Weights of a small GPT-style language model, trained from scratch on English Wikipedia.
Size: 12 layers, width 160, 2 heads of 64 (1 for keys and values), vocabulary 1081, 4.79M parameters.
Architecture: rotary positions, no biases in attention or MLP, untied embeddings, attention and MLP in parallel.
Training: a variant of Adam for these matrices, 154M tokens, 9369 steps.
MLP neurons of a small language model. Each row is named by its layer, matrix (gate and up: input weights; down: output weights) and neuron, and shows model dimensions 64-159. Each number is 128 + 32 x the weight over its row's rms, rounded and kept within 0 to 255. Numbers have three digits each. A neuron's up and down rows have the sign that makes its largest values positive.
After each neuron's rows, "fires on" lists the tokens most often at its 100 highest values on Wikipedia text that the model never trained on.

L4.gate0:102083143146123156137137108129111149091143143091177107152130130154178120159130155124163086180143131097114144076124119082128097123073132121155129159110162171130151086147060160098121139206135120198165098078100122052081100121128157148125133162092134109142117144142129158161195140121163099102
L4.up0:112185104138104127083082137153105172135086201135066092132143153072127096141123070132093113152132139155204156120182138116081116159125134144147152120099135134174088120055111127046116120115132151112173098171105148145095166085150141163115119144138150165125119195130125075157113136130104105142
L4.down0:115153135079134139102119090084123076109134201156102064142133091134097169127115080133086087155110134127091180176114162157119150124142102107103107143131136170220141135081120137113063163097099134190184189158161134201175149149153124116158119094118164106112145201097118109146081131144108106144
fires on: "as", "00", "fic", "sist", "i", "iz"

L8.gate560:116122113119135098098131135165135135084148144088133110199148108085080149151103152184154143129187092093164093141133066153086105109164144144088198155103131117118172119124086103076143127174191194188148140136103162204157137148147129142122148093169119114155141166107126114164114132103099113092
L8.up560:129094079153113148062097125193086120096122137121152125143116114090131158097136162169112152094093117139113151148167127110163118126101124158179181153158084134123187148107060088113191082153159166182149147109101130149157079114089121137147143112137116149162115147102104151129090166122116129079
L8.down560:128126094155112162075146140162116153145157175096143136131135122103182135068119183169121156103119143104091135109136131119179138128111119147141179203124074177082184087142112087073178094117197137103128110113104141176127070151083111186140129114108107166152078144146132142154119088120129156113
fires on: "- ", "\n\n", ", ", "\n", "| ", ") "

L7.gate173:130189167130128137044138180159142094114084086020130133121100162098088072086120140123149080110164113133132167152107083161060129087111122103120103198121171079056121182069134108170087094140143144115137155085125117126164137100139113085115110144147102106187116146166135162155127091088118171141
L7.up173:105114120176130151094129096143162103213116121113133110189085096138141118094106137086145152129107077142215108068093123114184067110060168110113105183153143144156086095164141098156147138151175150105162109122111124133098097149163101138110092112122127139139105057146175177121107139117130123065
L7.down173:112128152106120071104183081140196129163153146118127122149134101162156180161099120193134087169091108153170123167118182095186148146147115121049124134122138136156155077162124189120086163164161078161087144126161090173131133153193087100131106143149113093129175076129137138146144135118104118106
fires on: "er", "te", "qu", "for"

L8.gate172:118124107144170062122120142126118138134118130100151157163129176149113153129121177174159119087073142103165092124133112173127153056100143110123134155071135164130134143087141104177135117162154187138164121068115172223160094149192105110146157084170176105101130143154125145116086082125096109151
L8.up172:138157128117173129133135155220111109159143125141119176122130084111123104129104137133071133161122165153149145083091134097133084093131051145140173178147158161106148124136068087125169170124158103094155024128166201160152111204075112167106158161122113136134055135139142100130127112133122124109
L8.down172:142142101150128172098081106119103104162125127088113128114134189183164145169134160157065144106117145144137109135143164131206072124122167137137114129173104121100092101135156108148135152135115144146118094125091183179187127213135123198116113092130129142120074126119032113134101088119108108096
fires on: "\n\n", "- ", "ow", ", "

L4.gate399:056124135091147087065147125131160133182151133144137166115123126111134119100110094120125137077156156088121075094109131052081077106137113109131150153085175141087165161138174166185127093104144203095151123149125122158129147082145115072121095156099142117164121148196187098185158133094086115134
L4.up399:093126152141104200176149115140118067159140166085142124177165192149178136147112103136166187134111148137096136145147128127166092131106143096109119132133169144168128144163062056123100142091138093155098125183125125150157171137096089147120105092164129149085087092165119165098100125105100136085
L4.down399:105122154133198117088115120116142135121155103125117176123123151162128117165098127110040117141127128067067110087149133155155101126187126091133139081131140170133102150140159150142169153131203107143136161120063114160095080095166091122142070119130049144104120150199125158138136189115070124088
fires on: "i", "u", "er"

L7.gate610:169136120179176086169119164109128171120127155072142110181150160129155146201119146148153098142161171202087159098112131145074116117119135121116127121142184140103088124123109161097095157141119144211116108110106138196118133179122151092098141154146163112174187162084140110146138134124093109135
L7.up610:129103138175180123167116084127113126154133122135133126179139092118074109168150103191145133129093135138120150118141102098083219137103194185145120111183122091168110083098118144194143134130076202154169172121124088102118073103113109076085074091090161109151140183149149107136148143143119072105
L7.down610:108115118120132186102187106092143101131079113148176152108155065105160183145150128165119106145111138164136119111133129075109115131180074140098116125168093122111140114084108111150068162078131044122198168148139119116102109063127101131143148145127137144135186172166071137144116108154117124098
fires on: "v", "l", "ay", "pos", "an", "it"

L4.gate259:091128146159220067079086100190084108135098161103116143173155103126077118111128114121157132135084142085064122106128133140093064137106138113127156081113141151142163149124131080183107141071112100163121115139149105136130168126060107134104144135140142126141174090097151089153064127143111107090
L4.up259:114186106223063117140145088118111099078144138053078165200159185163157110132151088117127126167089109093107128144164161136133094201125158162158143176157138093138151157141130161154135129106080095154125149136157160144138118131159070186109109111138118136123152059155106156135116201124165124141
L4.down259:128147192111137099074131067092135128150125141093151109118179149155165082134150175177165155166140114145066138108108103115197169140139188076182158100092090129152142150097149116127086141131160135214122148134122083119103165110129119146144112111116169104153150099127143069151121120139147090066
fires on: "ar", "u", "ess", "r", "ol"

L5.gate275:121118153107133126122117112109132126120142176104169101139158186096160140120130111113187119115123116134168124052099160119143164129195090118185143119091173106124158099130093114124107141160117142146193174086164117108110151095155081121138130153103081109144144154111109140116099088073124119087
L5.up275:174161120135082121119100158132123128078132113137127122148131157106181124124119090163135150114103136116189146111165066169127169145076136094165090147117122153135143116135127153141137054078110093138064106106071057108094114102111118117147105107125146104202110170156106076097103098148173128120
L5.down275:113157133162097096119112158152178139125133155157127151116086127089113087099102124147061108170122185132172148135109116122103145093082109097170087131116107120189099161062083123142132136149053151142106112174207156187107140073168083115100095136091127069126108136077113143171098102088122068108
fires on: "li", "on", "as", "i"

L8.gate199:137102115146143051055150103168085162055133064100145142165140117103118193149126182161190134117130093137154139139180088145127124067168065182126154151090131127148195170137089090081153129073173146176079132159133197165123133146128133131122155108133102134175113137149119132241118125106132108123
L8.up199:084124037114144159104140105179113100097124146116171107106153075146161130139126178155108144124134140105148172152147157094138164052169106157188111091143093202085139137139097120065175179121181171145124139120101158148131114161048137092120190102094090106116112141153130144174097144125111161094
L8.down199:106165027103136135119085143175150131112129149111133115113106081145150161126117122124107167127124152081131166093124165093131147113119081125098103136150100138074134131112129110092126137140162122176213124119180152198145131179114128166184140057107094130159151085179116104178157134157117172136
fires on: ", ", "the ", ". "

L8.gate598:162126149107123092081102116109137213119138133139110164115182185123098168169149171133152125084181106069135112094134119155096101180138081111088151175120151119147114147121113126125133117085165105119154133091067120141109086162061146123154127121127050101177086051126099173163102142098050131132
L8.up598:086199171166134110093129105089140157154130131120116090141083141171140092123119189179131113114123134149140176113114161147165100164122185126153159173073150037136122099116090120146130165153144122085170148145100079121133119149114135101088108139110163097098146076056068142085128112111137169125
L8.down598:175143149134103112115031103084084135174126146140123134087152174090117119124184177141131142084124096130156103155180130115162116191134157101175154196097115097086155126112157100104171158138169102154139150095089123168092099100122132129091157159106207115121163090146176161135188086083129131115
fires on: "f", "en", "b", "D", "- ", "w"

L8.gate599:152088144158143078144176119153143151093158097107105133104141160079109122072146163099090074137188126171134131091116152111059053132089091122134143089053093113145035158072124144106155099182134138119194121116145156143173122174167137110071096101146114132153090135156133137140164040150103103112
L8.up599:147128151089188150141084173177102102165127132154168136101128102114096136126125130141098092160140025129116154167163129125186056130070073155103161130090121060103079073138126174129139129093121161128104164131145176130120119076063138160124162127133108182129163112138104178104074109173142100160
L8.down599:125105163082120174095202181160145107150070157146129151159136080150147099169122110092126123156091125088080097185159192077144122101121165093114128077122207136159113137085125169179158142130097146169087108142189154108040160064101130184117169169088104142110191122064109109144116125139108129120
fires on: "ever", "ver", "|", "av", "att", "==="

L4.gate72:137132127105184111133133179130101133111141153193124154087150148130129123103140140109133077130105111163132098139112131091058079038168089126134118102121171154133092082072170178177102064116116143155168099141141127133125127230107140086089135186124137087118084133121139118146084082101159154146
L4.up72:152153143136252231103083135117114148165120123071076111182130114164168124063137138146142116126146171144113093109091110143058100105062105106178146078117111109141085147138135085130136170080178147172115167123130187152144139125109108125126100120167123075108127125129082101106121099120084129100
L4.down72:141091122133133121147090099152118127178057141058134158083109112112185133181183082172102133151171144184128107120161174151124098139102148160111140109141133178110131143102118155143159146140105168206156170146098129178103090161135099189134095178132102074073123096132082212120128150125118120148
fires on: "ri", "pos", "air", "all", "an", "i"

L8.gate427:149161175132135112163175176109147130129129075069123181136151123136153141088162117121161148125137106149129113148119054138101148120162068157123086111103129138163118157118103097066102063153132083151160099123130121181143130098096137156141110114177107118168070165084091115137130113147106100150
L8.up427:110115170180129123112147105100123132070097178128179096100107103134140135131131173200181126139132140113143142155167165145145236147150157104152116141137105086134134148119159095165182066116115147103209173094131152173143171073174144083105129114099148122105124084132073155038137135140051129172
L8.down427:149134130132096161099119156153172127130186139143097106146144133119084107101206134092091185117129084125131081125101161105098131181127108146120133193164144200120115106071176108137155103113138107189155111132138140102090086162136153090180078144141128129088129079128115114128144075054128146146
fires on: "b", "w", "di", "ou", "h", "ot"

L5.gate384:134105108151144114143083101187122157084144032130118124105148117112139122115158185142097070086074125123149110132130147175139123140122089061158111148151143171132127099105092112080180167142200144216128147123118171178095096198150116109145166117074142112132130122140150116158132131100168153142
L5.up384:115093141056148217096178132131103138151129142111102121132110096077067059117175121129153126144117150126120133113197166154147162125163127140202104106144145153033097151145100081116154105071118133173105151123104169108140171156171110107123183134093114140126153144163102118161140183118169106121
L5.down384:050137054132195059120075151107120149124123088149173211127114136158115120090164042130145173112116112077153173144086213136088146134104140131092047130110111132138122161112144150168178152090102144156125122161134154083150147124148135126124155118057145098085163132103127140150159166181138130134
fires on: "on", ", ", "Mus", "p", "rec", "ased "

L8.gate60:155148105132110123136084153154059158098150111098166137172122105167110137122087173216104150088126114168190091149138140178121121090164101137163159135153126136128225092195114136150151115135140144101082082137099192158145129136124122098097163110157094122128092123099171143170127151088125100078
L8.up60:084112081199141150075117160184100104136126146083143108149128139152053179120087103148075133129181118103155181077180153149184139106172102199123192154116163092118128139173143152114106155144116129097163094086120147192157144112138123119141139042078093133118122116112090073108087127111110088128
L8.down60:090130106167148155069122126167138135093124166130156062084164139128087145121100124152077197142114120099157134058163114084130139133125128130112173155169143109107079182125095113117145198120157149114192130120156087179166109141085140139212129077099114157116129099190149085133111092107108083130
fires on: "the ", "not ", "was ", "ch ", "| ", "ing "

L8.gate543:119152130150124051094173134085132139029183097098145185119166166159105162144153154109108136102122136126157129155129047091086136123128154162161147160093112116123186162157131057083154077098174198128095113132081170144138112176122142155120145097177153167112073099101188127197133124118151123161
L8.up543:112058116132122112082096130107108142151158144130101139213128141125124145153127133144147092144094081101128138086099142124149113063134134172171147124135154154133148134148115100114104134150122126111104101185081108206178103116086143085149120108115156091167114168064131114136097131110136249070
L8.down543:174134105146095143148132135168113143080159093140169082133143149155119069125117154172067080164151100115115153093099100123073149104111104190137166133122147114135201151126129086081171083146140160204148167145161157152130053178107103096176151129120124155101121110123129146167062093185208136077
fires on: ". ", "; "

L4.gate340:094160097127107091080165111180141154211104156118194144155122155145118125141135108077131107164155139193103097125105132147136141116152174088092160131121138145084157151109184154120120148181086215131151154157119061096079127119131155144135120150095093160095127085123155117152113159098099158119
L4.up340:124093118148153104151109100120090089134109179097210146144136159145176159101142169068169131177118163100177090095165131147114123157124195169150125116130109129153179081094146143151108194119122077152092160126127155112130136138101124128116119182139097146109146091142177139092078106122084083184
L4.down340:199106174116161161110118153123132144140134096176116097140163205112096126133135111088061153113112088117134125102168107099175128136176135179158137113140134172119086088191145120114123159099123163193131092090104118178066094117167166145140187165129198124126129131147175118169189119137123111139
fires on: "ol", "ther", "th", "u", "ari"

L4.gate193:130130170156202135087141127102145151174127167151135134062120139092089140149128099123113139174128087117172109143144118160089151128140114147098097183089160150143133136107171089131120147073214156156090145185142150167138073144109139127087155145111139081101144113120128129145079132096071190121
L4.up193:145157140124177101132100156119174110184064155113174167069168176161149135184084149146174104109084087091124117090116128149117113108162133097128158081168191134161079199117095103144112089117135141104093095178110140144091121076101099147099121141107115086033113128169128146104133119138093104096
L4.down193:090085073164115059159152164084123151119128100133083149183115108143087122161123133165116159104124151143137108108111126112145163137104119084173123106159105094115113143111185122084181172122113127156143160127164134105100086055168127112180151077120095134149143113159077128138135182129121118128
fires on: "ound", "ag", "at", "u", "di", "it"

L8.gate34:121094150123126152117161142159123140137114102176150186116147077071171070163132145115134096116118124151168113153149145136060066125138082107093187112103121095019111127141150097104106114181142101141155166081103209103128153135187197129123112146129105141191140146139111154059104100144076156131
L8.up34:132149132120126094163146147210125131130089120154157119173140092090190056136145139107137095139139062148128140114107211175111121132136053119123170097161104092077140151125134132113143129100125159117112118157122103093117128151114129158126108174115140138147132153161121169055101128177150097146
L8.down34:169133060173157137193154181076093094117133127154110142143106141134118142059184190123112087141088095139179122177145192076218176168129170112083145097122126119122128178189105167131116095165145075119080153157190109143120127121165109159151111105136147092085107120118153153153130149162093101121
fires on: "===", "=== ", "av", "b", "ship"